python train.py --n_head=4 --n_kv_head=4 --d_mlp=896 --qk_norm=false --parallel_block=false --init_std_down=0.0 --init_mimetic=0.7 --warmup_steps=200 --decay_shape="linear"
MLP neurons of a small language model. Each row is named by its layer, matrix (up: input weights; down: output weights) and neuron, and shows model dimensions 32-223. Each number is 128 + 32 x the weight over its row's rms, rounded and kept within 0 to 255. Numbers have three digits each.
Before each neuron's rows, "fires before" lists the tokens most often just after its 100 highest values on Wikipedia text that the model never trained on.

fires before: "s", "ed", "es"
L10.up575:120149134069180101086171120121107136123123094138088132173110103093112150138138114123110096143108059132123112090107137131137139147163057107067065169076146132121183132194147097151088108173112116142062135134179100107129100170141160092086187101084139113133159128181137090135162177145144114113197136133135113178164089173134186134096121160128100044151157080101170127111168104148112153150132152079176134077133123149136097112142079141138137130137128109108153127096185094129072190171146153140087127138168130090125111157181154188086161113125187155134104117180126121168088107094116148124
L10.down575:098105184097109130114113135151084166108173146076141139133126118186114218100084142091089099149116097094099114153138142093127143120129111115114108111132100124116122108160078125124122147181031173120081145122138149058052095129147147153182165082151158155141105111148098094215132134098179072117099136085140090148156170190123157114145150069124107121124143097113137164102159117219173147155104097154134101126131107171128137112129123144146185158167156085091082152080133121088163114124122117135131133186139162145113173117115120127105179179132165129106096092130077083113079054123067150175

fires before: "s", "an", " "
L12.up22:135119085100101131150158173119132125101105092169072141160147150060096142095134162173087160134120156087142154112123112130078134115151120112136110168172132165123157089123111081105101125140157103068131127216110089102108123109129149087090101141145133158139105132137135104117111036114121129113066042159136105133101135177148134142123119044177174166116123192137099156096104147146194147155124184131127183137180160121146146079088076166109118128121110116133125100119073159104188099137158128120124158105083134068047173128152121108141172140189131124129145175128124142065108072126110136095
L12.down22:171081103148141120097155108120166136191128058180070116103138175093145138118078165131115142075152092026092104181097130179130162176102134134173102109103045135145195120128161139061151126135121090144123142065118108151090133159091148090115145136110178104125140138126095130125162114097126104112086165109112142156135173161068151166042126110104102138135104082107072114159187091067112136101156092151138146065139125142150187122151174115146133097140144101137135114133146063171097129145109180144075108119174160140148131112094117138072127135126125140170106112144114172123110178136149136133

fires before: " |", "\n", ":", " ", "==", "."
L3.up598:103155134145103113106136119132156083128126106138223122077130109114125114104160120165159191061156086139154107144150105185176087088196093097170084132089084091186147149180160139084132080124170088099136117112160126214182115132180123169150122134078134179126084173106139092107093152115114079155090144145126115140149150195091113133142106173133169162138143114144148182115116113134109118126164074126101122116093169138112137138076116139156174145147098132105109132116076143149194108096133131121136124118129098097136119086089185103101108139136145116061150167102113111232138124102102180073
L3.down598:123120146078129056138123159131181173164177128143118149123101114149197105110176122118104158136184154143097111119168130111117145129158109125110115052170095087133140116149164127183061113171128124089120100179175137121120143114122084145096115102110132160141136130148086179179123168123107091044077089155160154120072104135130107123165185191097084188111072107151137143048062121104131152126133143145168142168086111116107104212181103130118121178122111113098173124155116084150081144162150129163097071157161079139095103139044160159186086113138166131152129129152123159131101152114112098107

fires before: "ed", "s", "ing", "ive", "ion", "or"
L9.up663:133164125154195075147129125161114192102081074137134173103095148160030132125074122141137119191168125121157087099153171125180090119131115125115149170159109093139102115148100172136122169114126068109130133162114090142155151156187102111127138091107123127129093139102140092141127109142097127125156158176106065172127132183166069126096099079100168166103183156180128145142135148104122131136074126115118154113154129151128158115116133120125098142120114080101130133082072155160127151154126135108059153056109135091144133133081062067206128167112143136118208177116147177075079128126121129173
L9.down663:141137129107135131179122133193150141182117127115165162116128153102152121105127130100062126130140152173124135122142134083083173147160185163098079116091111093147164112098175096159089157114146127078171169093126171133171101104185184131054133076083093094113095079069072101106150089172110117113213109139117141186062134139140132106130101140142124084137073160130083096102151103136191137189136156094108138134108104171206117156196099086104100107113106120123141096114158088146138173145112108119075117169092150047152111162170085169161119098112139079125121124160108163142130144116130182110

fires before: "s", " "
L11.up296:165123131132039155187112116091122122090103188087172168110157159094119092141118114117121102141091139072125120158095140089059111122135127140138150105151106141092143094173047162162106140130112166159133115158098094136053108122146163092172113112173108186157129019116145078150136094134130110147082136112155109192056142197124124175090105103124168152103119189123102141136129146133161100147162135146137120113170149127141158127157157137147190135164112130150111102101145133044192147122094180111110153114119138098062124136132046111097078178142116064134177135153155129134110099130158162151
L11.down296:130066151121090088128201114138116105115094101116125109119196147099141146121125170122103191077148080112142112125085143134146171120145139156113127122159049198138156121159065096114196151141133156155118133123049148114030098127206193087156159106131162144131140068085129057157111068084099124104121123115134098118082184139131136097099140047094159185138082189177185137130115101098136120136159188150138100091164132112141195103163108117141120165170167123135100114120092140118122097108132162150110110110114116097107137175070161092150154174103127145169136203070184126137117133067132169119

fires before: " |", ".", " the", ")", "th"
L2.up441:127127151107180143093154089134075132048111173103107140144096137125103072053167108116130137155089129159098103140116159137111202143137084114090148196178103134155119130115127133175132152095125154077074118135124133147169222160133150126093143189085129132087158095163088113154149191099103176158075128118088131116137137099109125130151144083098116096087077088117115136150151127093097114113067096096181115171084089127132118049134134087071092123127118081199127138132087152134092197177147176146080108174098159116144114108101110130159199146143130121169074129146147114128127134148184134143
L2.down441:151128178092119079150108144119092147097109131145136164100170150116091134144118161107171167155134070094138072149167100149144104165130098119100140187106133127063139081138146131138150103114123108145186111128215168127117146142143135145115153148118134125079129108109124153103113138161119164090115117124120078123080116059113103131098084130219126096180087119081173101096190106173154114194149158165124142103140139116105131110125180116054094105185183081140136097117110097148195151148140088060091100117108092120065118154137113158128128090109082202145184117116111195176073136115127142076

fires before: "-", "\n", ")", "^{2}"
L2.up446:169168109164131175141164166121139095160113105158159166134145129096082196152087155131145160147142115144140097161133109169102119120129118103155109086109213165094203184100131102101102042100107143116117128113098119082088134092127063148121114145125137112138137135098158091085157155116100130096155106172121110171088083130156119115132149086208164068170182179101117114066102163116149100171156167144127110198113149111113134191159128185122121129113117162145083086135087088168043115063119156063147159174091138167098070134134137132100124085174114133106194127147122122150141104115147142146
L2.down446:164116159077092102115167160157132153137111141095170096096106065129105135104124120115180089110123164123168061214180143147155120096106174154111177110113110095196130155103088086114137095145187145104126063059112107139138146075150144113115107121096134113106151139137075043126138113155133145172114146119096138127132117120061152167143116130109084188103146158101133167103123183105155088136117104173073120133133144097130143048132118097154138113126111137121203185119154153109130168172138121197133122156138101087092115117147098075105117188144152181083170174139170065159173128088157140137

fires before: "1", "3", "2", "7", "8", "4"
L10.up811:100167099146144176085067165144179168088156106154155166117140131117138096184066126111129143184108126137170103149075150139126112118182072147141139107138142150089168153110176160111104158035068158177086165074164124111137140123118139069058152145115099135135103097135143094200148120180152100098146176143184158098077151152161113099137138085133108095119109110096149138189131137139103085143083163164115029070132141096116136123140165116153123169153178089175130134170140133115137114116141103126099060137125128127185158187117086083090162129155116086132109133146088077142138099155147147126
L10.down811:106152167045103151094120191107089174125163147136099170154119133155111146098117166100157121130149197112132113133150146100114111180112128106093185110140092141148045089120096117149109097203139121116143162114111051204118110121105145138180134084134082084177103123067096177133175162122133107166153137105153146105137154195084134112158121119153123160101197132066087116135166133134090147141127068113146181047152187108077125129193137076205090117130145192154174145142201122125111114124088113055153091111069109126055131121138132147121128191116146106124114093132131108123110117121097129090

fires before: "|", " |", "|---|---|", "\n", " "
L7.up181:140100136146122217153111130101108114132157101160133149178187114123090067148118115173151165196179095122086058108076206151089067159117117137138131111167115116159173134095143105185133079165100134089123090154120151118095061067094109163126156147156143135057099163129093154120094111149117159151105113096109152199123100097126093103110128089128088088114116072131155150161160166087138132127143117175189106135055183146180146120165157125155162164096112161140115158136150099103159127115172150090122167124146159140174101145140153130111141056142119164113210111195114076138139117134079118165
L7.down181:158110152214173108063126152170132142089084059102163075127096093092141139133130079098123136096132119112134128085063111093167136153076105128167099104129158133100140121076150158084164130040087157168100110119122091176141137148154118060157153079108140158113138151171091089123180092134121162175189135162147095140084172143152105094109142126105173203129119137139127122113142150115126088099124097106182159148125114171140156146102084146174168151079104111158118146106134146185153152144076122112097119137115164095160063074139046124095178141121147180120222169125083167126138135170109091163

fires before: " he", " the", " it", " she"
L4.up48:160150142127149089132147121153093094140079160107086137165137093133124127149183101152127106108103044103109136138093086085139116147154132088159119188091115070159156142149178095153169143136170134155083118154157141098111166080127135100122142080106119147155087154138130106161077073109139115092116109144126089112201100093151119111095138078148104191118075164136151176111116174154103159089112122092174115125185171151073164183136126167162097156150037084116155084145127128157122116149144146160091150148109167125142128137138091195145075124115119114137105080126106075094156010142121126140
L4.down48:071107158178077201169115133141110124132142124158145088171099240149134101073134117132102107144126202108192111185189161156141120103108124164131123089181101089120100156160099142102158104164138163075125093109115136139089052161130130151102175144125124131099202146168095081120125166127159102126162139191092117123103120121140173135150124169152148078127164106110132124106132097084172110155144106124123147111139089070090135138166165049194080148114161144165083123123127103119125120137098113099141141119158095100099075142204146048101108096117183170114122158130159107087073140113152151102

fires before: "\n", " the", "f"
L9.up801:147120044141144116155159125141195142119131184154153120159170098105092132105117085147169133113143088110114088165092135111095121150109127118080141165155176130105073091076087174146141117121134134094105194177131172120103131098133203085081120134130085092109127122131102117104106111158151175131117158095118163124079149103181073169136153100115121135153157100114090120091173147126110079200149113082152103146161151116084109118098113134095069156135091144125125072130158124173134164149096086101067179154079198144192093097149178166160110169120065179137142193138117088139129123146193147046
L9.down801:085135126142140068144115070128110065034174169161072136140158159145093118165145168089128170144127169068155135114154144169135164176145150125184104143118156138117066070077136124177146156085145118163113149130110114169115153080162210200158169123162096124146133141170111148110098113191173136135101113119136130091158118049086106163118184135117125117155137083063136189177099194120142120175082087133142112142139111111129163097136128141123141150091148125092139069123150144146040066139138116137113175114078169100171168144122144109118092163097105093123077136084151132134180134110163090130

fires before: " to"
L12.up631:095176116144156087139167082139142137109142062148079185144154073116136151125086152128119169161121101163075094159163140118132104141142109139149133132174121101126150173178072073164070102078107132152116108183161165163126147133051124095140136157163138175131124080173168120127111110136116085107134114101119113108173195174117156130152190139153132134135134040159179155113130144149161146077134129130145022073161134080130170154121116106171151116126114110118094121118115116077072165173099140143218154130102115123136144160056146107092103058086150137133094164155146138187108143150107107194
L12.down631:131100104117119148093166083161101126134092090110094119140152083132134114081071144128120173131107130103082143195140101105120146173084089133169189085129070104156117196108135165127098149117092159110140122138146171157161132151159139107168080154100079134136102117131167071113225088204122141077139100122104097125130134150146139106173159130172074102078084128101133148174165102162113144064156149169135088108190064102176120096134107143142117107072135088145086190154111166115141132134106182122209092147072169090110090158116151129078067106141128127116131078113115143117105102066122126202

fires before: " |", "\n", " G", "s", " P", "de"
L2.up764:117143083115146125149113122147162062118121160038184151135155155197120099122160082116121174060135136078123095129151137136112162137112176122093124120207158119115161138127122079186152120108138119209116107160151098128163098110116126036121137131194116141124109128078125133155122157146095164126167106131176175098144089175161098157129156094178123143187127153138130135134129138072121198114149171102134123165138104163094193108106115118154126168156155123113041115136146144106068125109112079138114109094115101085087133124122085076047099116192145104123160118167079131107113160110126124116
L2.down764:123069159088094070201162096100164098132087135188066126040108160130097124108064124084122122084126158117142145166123104121153091183122118122141128114148156199106135104175161151172084132155136059167149152085150144139131117177199114083159133156160053073077191099072130116186119168146129158220132092139174131157104142146139111098139080092128153135108170140136143177103113133110135177130141155154102133147182112140213168129055085124123140141175131138143128131138079150133109080113100134123113120158154090134084101130110071175129144087107148111125137131128084128074132166090087104121

fires before: " |", ")", "."
L3.up7:147039109147100155126115151144123087147140101140138097129120146089157152103191160155146147163046159172112179172174124138131095071125134157122120103106132123117169119101142112109117137185129129148100160056104126202141118126082105109107105084126116208147183143189130163123147119138132108112121136105119076122122130102110094137060090131104084111137136096148137075094120167132141041157147069103171186110125148141175069162122112105121097099082154158160036128135119128117138145114161089099103170084090106127128151141098141115111115095182152047144144123139113154174125152146173126110
L3.down7:091099108200124138142131144114111101130128061082108141143176096131085130162136118112161149124128160106130131152140088078073139140114129102140175037108128169180190098089139141159105159179128171050155119058112182105098143137105214104148160098105156110176121109211095083119087144128158111117106156056101171132133111116091116124155171137144129097106133154098144124144114179151106158119137137159138181103106133170141152113138093087131134160137110085096147096088068089120136227136130139166072089125140105133150098098128111142128088140162106120163149124077150157175177139135119113051

fires before: "s", "ed", "es", "d"
L10.up356:103146119133159060145158162185106132085120116140121156142107110118114145136109146107107083147129099130117154112139123171120149137160072058098131129112090098121134126178179129116081155162097145089100096121148161148089114164092149154121153081081110112094100118193124111152155218147108069101147103110133118088178079140124187158156089176118067125156106067127161131148167091174124161155124081112200113125144146162105101168074100133128118147127212089095193098082204112145096144157131116156143148139152127140118070158120186215092136140095166158160097091152107153176110105137109145082
L10.down356:161140092159048127092109125109148087147152189079187143123152133140129139139088143133101136125082045134099108075134112137111082125116125095132185113178122137122154121104115101085127112195112125173115153145141158123113053106093082126146146111129141143096132099134160093187114117106117158130051149106162061153161155188116108103066166080083130164069111131155160179173167142161148095176108140166066094073168146142123134080131133121130186107117174160106084129165084088083152109094136129076150116140158167184115132095207070115159169122094173140116113112091084128135162147106112125131

fires before: "-", "\n", "b", "s", "w"
L11.up620:106109119122089109165153179122166134073147124111112178094110081057119124139121123157142120126174117130123173150116146109098168146108109124093072128168128145070116095112117122152101071178157130085104176169142123109080118073146168116125132140115126106169186105096106148138167098083136153119102142129134082115089124169128111178084127161110144091093156112099101121074105134220100102118066107144093046130155159083131134091144132163096097115182127138178120163160084183063128124208154155169165134125119136131075118133091109087157052094117080199148113134118158106130201126164196137134
L11.down620:138118164118091134098204104174091133175087123129137175150129160160083131111104127161120117131116115201118024158112132160154137191091126122082157039115160120105168126145083120153100079138132135096120204120121165146126089151184139146169090172089117136123155132097097084101088130092141100113185211114146123143112154140158118133109150085089121086018085111103076123132102094148081164131090106133191073143139146125155184089108075105123189200086125155139119148135074158140124123155112124133143133138098127187128126136105164109122107131111170151126161071136135136122163125139126143111

fires before: " |", " ", ":", ")", "\n", " ("
L2.up193:077091135079121100109130163188155150165180072133079157106143158126177076093128206204163148107083044117104127169115152112137109114109103139173122118134119122105128144171140119116079097186100144113124161064146120150117177118099068160170121136169148142113067154125130115115149149095094128022095124089119157123106111159142129203127108153135173149153159145116123127095205142141126120162077163130130117129123108098144055162114102132152150108081130142096092164095160091167045087116163162103093144158152107132078100143174111101127132118117118118153177169116130158165180154112146159107
L2.down193:128119065125174142124095097104142125116126122130122106076136134168205132113137099111098101119159121127104168134135104113161110120115177049184186144157180147160139157171168130173138070125115160155154140104143135130079147105180128171138157132122153137133127114102118108106125140119148127072119149116098132100087133173082064137118103056094103123119135165081200137102145107128102118159176107105085110147138150155136123067119129140139152118124160084082132118080156110032129157173156105089114164071160124078137160150094103155114146104163161119126083156128092129101086196132103164098

fires before: " |", "\n", ":", "er", "en", "s"
L3.up749:122136098097119081140117178167161154063105162137149090155073106137141112159170076098096126071091136127132139141159171086138120196144130215132151063099113086183146120117149144147147141159138107200177112072099058150165107104192106107072107129161099121121143166114111114111147131148055167129182116086145164125067152087101127109093135134122119108130153134140097166068168165130069167112110167052107069170129149149134118070086140114114132116053139124170115152137052129054102159151111108157147142114076133150117142166144114093121148124120140147156183146106103141149131162160144136181
L3.down749:071092038105127126124126124158149113088120095096076091074118181137112089142115159134087139086075178142137147109138164070094086177112094163131179123131141172131148140134080110158120145146156171081096075173076170098082122129099116157134150126128153113129146141058164135136116129154100144142181116170119136089089009149125112114182080117112095132120086109145127133161190130147192071106157180139126191142162140088148122077147112154116167141115105104084108154158163153122078131117140136093132166102145205155077135146164117089115086144145189130127123148148144190119097126093083170121

fires before: " as", " of", " the", " he", " "
L2.up751:153188130092171121097117097119079149074120063130107105162122186199216118106150179122151168095160118134185122136141122080084095110126101080135124106147126122155149156147105104162065095089203124156139071116121089104065133116159205138101129164090103147108100121160113141139067088109215084115118115170047127170160128125138134107123162108112163119123164126106141165106178140091140138103145082102123132101219067150175142128095181158166068162103179151134121125115110134124154066171153141120123132155110092128111099103140155151147134106177144164147110103107077148115136085154178172141
L2.down751:137179100144100178129144094138104104099152102131085188130180199197128147087108178236188140146100109117092183149156112096123112128081160159100140121100153170143106116139140143131080096036065107164121071120149120110124191136083133102100106091096151101095117214148119155118117153166159109101150215116125125136103152134113103123153131162098076094116147136078086117167066146119141103099123142162105137095155142159130109175072128175096101175112152118084111129079188122112046148177142117117143141127091140155101107117116128068140167093100115158149092166151139085138138117108109132138

fires before: "\n", " G", " P", " ", " W", " L"
L3.up3:095160126110129153139145141109124179118109243101086109097101137115120112078128127124184168076091219104151107170156108117142161113131149143048096076170128153147099155121145085119109105140168094178145152125144136151157146152119097091185113095169108154110092136154132159107150121139102186114123092111188145118085094179134071122129124149161113195122137097114113074165102151134138147092161101131130187163122087104170117183086131088128163127170133127175107116143157164149134146128143077179119084185156160093180151126084101049128150097125148075164118099127116092109135179127175201136
L3.down3:177135170144108142102154145156117139129127101155176156114103112120182044136109067189147107132133188079149120143109143130157144118124154065105157158174165216080108075128124078141082099153170083138106153098097128094113109111169127104166130125123137108128161153144130122120120176104069126137117163120134183092084208164079098111091126144141160109133091112097174090101072202142074136119086114133123165112069139155172166129092117157137106110162152081149099130108121167130130109172194140170155086150136156166142165158122062100128165081187153144147088109102170109118148108068093131082

fires before: "ed", "s"
L9.up29:096161124077171100111153140141142144128080150183099138135065167112100130153104109135105181122172100106090103087109078094145150191137155147073077156058131146133180163117140078136099091152119109189169145112166101131107132156153090128095167079087125101139148162166142140192143156120169153091154126184116137190132107153138112086092122107113112097089152074186142116127157108122129091125079146127155149092071156194117087167112082150168115143145206118110108104148122152111079170084183147144091112135160132147129146204113197106140081091114151146139111149141150139164099164108129103129
L9.down29:134140126112112090139110091110112094054170145050147096126134116124106142123089141165101142155101143181163166105101180196062145107105122086125118109179096172187137076083061108112145194151142171108114151160120091095104068134125156135125177074127111140119118112126063082150155162091070097056150126188093095078123175154086158129126090114056131118080088097070107112127146089171145150121174147145109054181149168098149152078129159151094169109152127144108079148183124128163118142125112187095120140183148116121100110130152168137116142173146124151103103128097151152183117105122130190117

fires before: "s", "ed", "es", "\n"
L11.up326:126174111085145099083164203119099135107131125098168119159140111089129184112117123145085113146168048087149108108124146148116138115133107106114074115072152100125115147142137100115095081120106119093106122159157145107083080113148193158077195074140129129133136158126112162191138182099171112113176144177167112154131130152163121112139142158090094105218136027138124190147133136137180111147057110126145152123148151132160118109153117118097135106123173138114098152170160057133083124128122126153112105129171142120168121109093211180118170166081101141129168095117131145126121116072090132100
L11.down326:138120156191041130108097107114103172088137124088138124121106153168179105089105138150090112139157152096183142136083142192168168116141145099182170106140139162115084128221062108123142183128171151139111114151118145094081117112126136123201136134126118172156124104126110118144132151130133092155062129084122093105141129079082136071080171038160111179110101128102050125120088141193139149143162088170113078099154105129125139095156110169103147134114190162130077055102133177104143114098153189140140136128089129173106065166181084105134105170124164081073097136157120140160149106104124129117

fires before: "1", "3", "et", "8", "2", "7"
L7.up159:108104124142150187145145072145100075093147095149113046082152134090107108147089097104121120191079131165188054155179119167116075133153163116189142132131157133084074074032133126207130146117102117114109145116154134158101086140140128101062130145097096114087141123129147108143152168139183108145065162115138193149102108172137112126142183171122144158139095081134155129118099124138146152134102103169089148100132148183157140133139080139159084139165107141180236132140117136168113151140164178133151101103097210166115125134108138088117128125135158103136096150183185125113179114174129108115
L7.down159:106112079110101173121098162123183170098136113111148114140093134126091136094113132114098145153110197126092127187128143177145186100125142153143211103110057110084098105132121061082099111178158077113104156127080073113166123095112145134129086126106145134133123151112119150094113143202127133134148143093123137134177098177146138116141162101103053151171128115110165076173115111046129121031128177169119136116191139103137207088103116126146106125143123115103126176149130182169118104105089148158172098103120176102180139140112105193186139135161107144085185145085141109093130120140103149082

fires before: " was", " is", "s", " has", " "
L11.up664:159133157062156082163199166089147118127139163130071116143046100055107122108136139106131107154086065108101123142124123091092127107071100113098085132068199095129125141150104121110054131103073129165109127152137113074158134149119103144078142061139141126112147131140143127177128187193159108142166138160109095180194112187123136113172136116114154114119150067133073166158128141169126147191115095042129126132141177148158098142180093096190183143166112149097123134151123130142102133140098135130135159180138141089140090150106092195102117079109143136119103118125101142200111089134126170146
L11.down664:087137068087104151175171130116111112123143126099113070118106146117070150119087133140065123152127171093162102115123138169158077130119109115161140141073107139186144111164114147097094082139055118111146147135113121075087058120148144190060162165181136125084130161148169159151104121127118195147102136177110124128182118154101142160104140056123166080170097124133116144110144124150191125158127144139059158149117131127110163062138159130084132110132150138139143090119136188135156139127080139198062182079145147140131081164162189149103166141125155127075023132116114097149085111136147138166

fires before: " |"
L12.up99:101098120100143177183119134144138169182128153133130121128125102154097123125047165091119094129131113120162127132048148092123092130141174117181077090115122102100136137114118121101183077094149138133126101057126160146147172138150117127102141136161133101114145179147143158091150140119094107156060127140153119142214122116110162123148115117114097109151118123150118130165152189147080156167172141161157102124127073178131079146117106208084180120096142154176079145203133156122121104174163085100097142125108148136123098149141106099060153090114138091172117166186164118120095109104163183120
L12.down99:111113104096151138149145209131077135096164101173200116201106112092121138092177100142151108125208133164166126076197080125155152121087108098113147168143142114159130102116100132158132090141152130136123165168176098122117138118141141153128135170065080098150145147138202106120079126176086129109146156219141124091134140122189160084143151106110139130116103127119075112130123147107113177127136130122152096167177145100089053078096133162108133147104149150072125081179115052119084072131213146127064167125160091124095197102118083071117154127077128159117097084139149106077099120153109133105

fires before: "\n", "==", " his", " the"
L10.up368:110162186124120188128162139149129082125152153143128146170094145150167127091094120161096124155153119201155130144102080120109112154137133123105060157097170092192082115189143160118135132195111115095150134109109140102172105108089154074156130125133104093148049119110109131190116146179144171075170098097134140180104139171146142121119132129123113157115099165063137121133136122135136119166079120098180083064138160117168140139092130114150074117142127070135110080112142150198118151204114177146135168175075112141183165123219144130192097155044167136129118135145139117084137119094176128087
L10.down368:139161153164082156055116168134117120147116133166170146159084159143141096097170109140097143085180115159128156119117155174108151138091086109134121116103213136125145156130112108114170092105112147104098130103128150179082146078165164116157122123149170143179117138119097113072108121161124134147184151142120135188086135116104096052136101147203070160187126125127100104086119139109165047136139131078208084114156094162143141086121127135162116164111100142122124078148117160085141100125139147108185102092116064140134150132151177170115106070120144142051072180115108144060141143133175127114

fires before: " |", "%", ";", "\n"
L4.up247:162092142121168143132128084163136104134120100136164130127106125176179142143095165086160144106071138112145156132133092123104045132120129138125162155145192100158083133118104113116126102117143101131172110183106115132128162194194155105109117164119146161116086081136116104087154065146181138111062145109163127141219186172138096066119081139163159128102077131169154097128146144135131104114171132091147081113082139140112138063152066105119130111101128121138070160140038106155165201154113082109185149071209137098148099102108129185127096128155101131136106122121110149195187117161116143152
L4.down247:096106113133121133173145121140112147088137111156121178059097125107141094078028149136112127119140148138136147146152098149126118132144155079093124090138141114091162174119132159161046163177110150147217119051119107097121124085111128077097093118083137129110181121156121172154177135112163140135101124116111193084110157089110066053123114120127161103084142075093150141102084121111140177132125125175142099103197169115108162064119101105107150073184147130123109100151149087172143174217095141148142187137170145130111163078166111092135148092111105141110207151167107114153064114156091115133

fires before: "s", ",", " and"
L7.up122:154118118181113172122118123147113128093130127096132156126104102061076154094099130132113149171119117076083160167115121102082103091147096142153110134171119118103093121155123151119107176133075187107099103087147095125129104098146114116186128114159104177193121122123205080147168128120107087133085129092110104159084148157120127180148172122114207165119133122110163119141136188170138063180160130090115079106249187151124121093119177174121176096174145105189059116099128114067134116120142144106104145133099138129093130135122002118065129147093136094107138115088099125140085067126141137170
L7.down122:081109137141103165168165087151120142138107100126154133085189095190114164104106147109104108125100112141166115135119160135196159124194154119127084094131074148139164096159095151133188199229109121127174091181161160106120133117094126167171151118097106189119070098088146070114136113116142151160083073132077129111120189143161147123098155140152114143144074160109157172154087125115126116090138099145092125161121110103160195099089145113106224116146137136109147114144076105080182169132070143092109153144108139103108080148106121139072115154132091130147125179117103144112162148166144127130

fires before: " |", "ment", ":"
L4.up273:127130083161089170063144094162116082104131186137168072138148121135120170110099100143109128153119149100108081102100110136094133134148125140104121166107154123101194134147167169154113153099155114129136092101098221152152103081098044148144155164155108137132099137105141138116156216141100143084095094145130118101178131099106198119129128131096126104123101066183163202095128148101137085127129191128200136128072123157161111070104099158131148192110081140125140115190142176086109117150118128117053084156192126051200089126140140167134128094150146139076113127088152079114141125097150134156
L4.down273:192119129093129095155034085145129172106132121168182132142083170095186165157144151192156078162110129118141130140127094152152136184063132136143115119180154097157171207112114184154124109072114077226201132082141116122097157129102112111148130074169108122169112111144129090082164133091136114069165105176115153140142126105110121109091110125117123141137101192137150099138127103129121153108160158086171120162144111115099167125081110122145114095108121147131134123181145111124167149125124142157137128099140133116108076159109083085071130052175156157115146130093139118092117097166166151121

fires before: " |", " (", ")", "s", "."
L2.up109:120116181153149105122143101145109128110087189118148137147089093148090103146115085176109131148109116101125083164135165130100124161161152120114098078114148098089112129129090149118124103100091071144115129172146152117128138094118109151073163138126152104202121138109127093084173140103147139130084099094122088082139107227103139088079110103116108131170101163115146114156093191104119131085137167148175146205074123114117154145190168105090183166126126179150095139134129175089119115132098034104082106129195103129163117191092094138141085132200116159174136114122126185135064141201095147139
L2.down109:164115060122166139129085072159075116079152140135160129094128128130101098135105145099201114119129117087167149170146140122133127146119144181132125128138118159093134119105194171129162053081103109112131144083146143129100120139133083127095165122147129127179146177118097086121077128123154186159126126122127100133105066169144125094067059095140121085115185117092105074124188135102144144111215090080186111082123135185155128138120187143103125093077163149146117113157132146087182093124131155161079148128133132101141154190156152116168201106152184151122192151065115095132093121147153146172

fires before: ",", " to", "gh", " "
L9.up753:110139112153143098105117095087158080140122074157129139103117112169120108165109186120156150103174152116113078111187146094153151130118137099109191124083177141085118117147126110105084124086100133121103123180116132143170139140155167143153091155126125150141164062137206144120094145086121143080111157105133142091148056158157169206092150130096089148109113084066101138081168155155130043162124086116129114219145130141112162179102112142157156142182145133123087062155163131122140093134148146147133042081119184102166152102135063097170109070097123151119121156144183157120067119102146080137
L9.down753:132130127077210158120171047106179150117105099099113138163090180131094103097090110105156097128109115061145136156167118115156116147122105120100151144132122141121104156127127059127191151000111129134198123148113085150081115136123154133128135130120104131119093141112138184127115133121136105106177129120134151132103138120130130098121142137126128152097131106117219087122138113186134214104107056129109079056124067168118156171159110063100143125084200134096147135141092077121096084148106119147187176152076182131135112147116113116095164138093138195128119120157120137237136103130144136117

fires before: "il", "ment", "d", "ron", "n"
L12.up3:113138130107117143154023180150140056100107146138119129166164106154123175075091121213108100193114128101107183171133076110136123151131083141135087167062172098075166138120117151130137099159122133100137091127079135132109051108134139137105129126125151140120126150165140104141118162134130103064161175140214089118172183110122139115154114111103097045122143147117146161183134129118073108159178176196117201105178096173118115153141102101175144116189150163090088116137121160147119164119185167111152166111145139072158057146130128154149090159089097139082107152113178159123148121119054079184
L12.down3:162119157155129140110069107100098112079148136083142117145077127100128137111206160156102145135137119177134104119101146138084143071175118153111091125123095107150147131153112137086116187121180077159150121117116102117135172126115094112152113152145084164080152157141173138094156111121153112150140115114117161181146070213169139129094069132116199219130070091089210065090099089099170157196108126094158077143078099153161110125163159100112123091095115105156145159114129125113165120128067148152167132112117116146119172133123116136146066122129122117108144094190081150099127077126091109098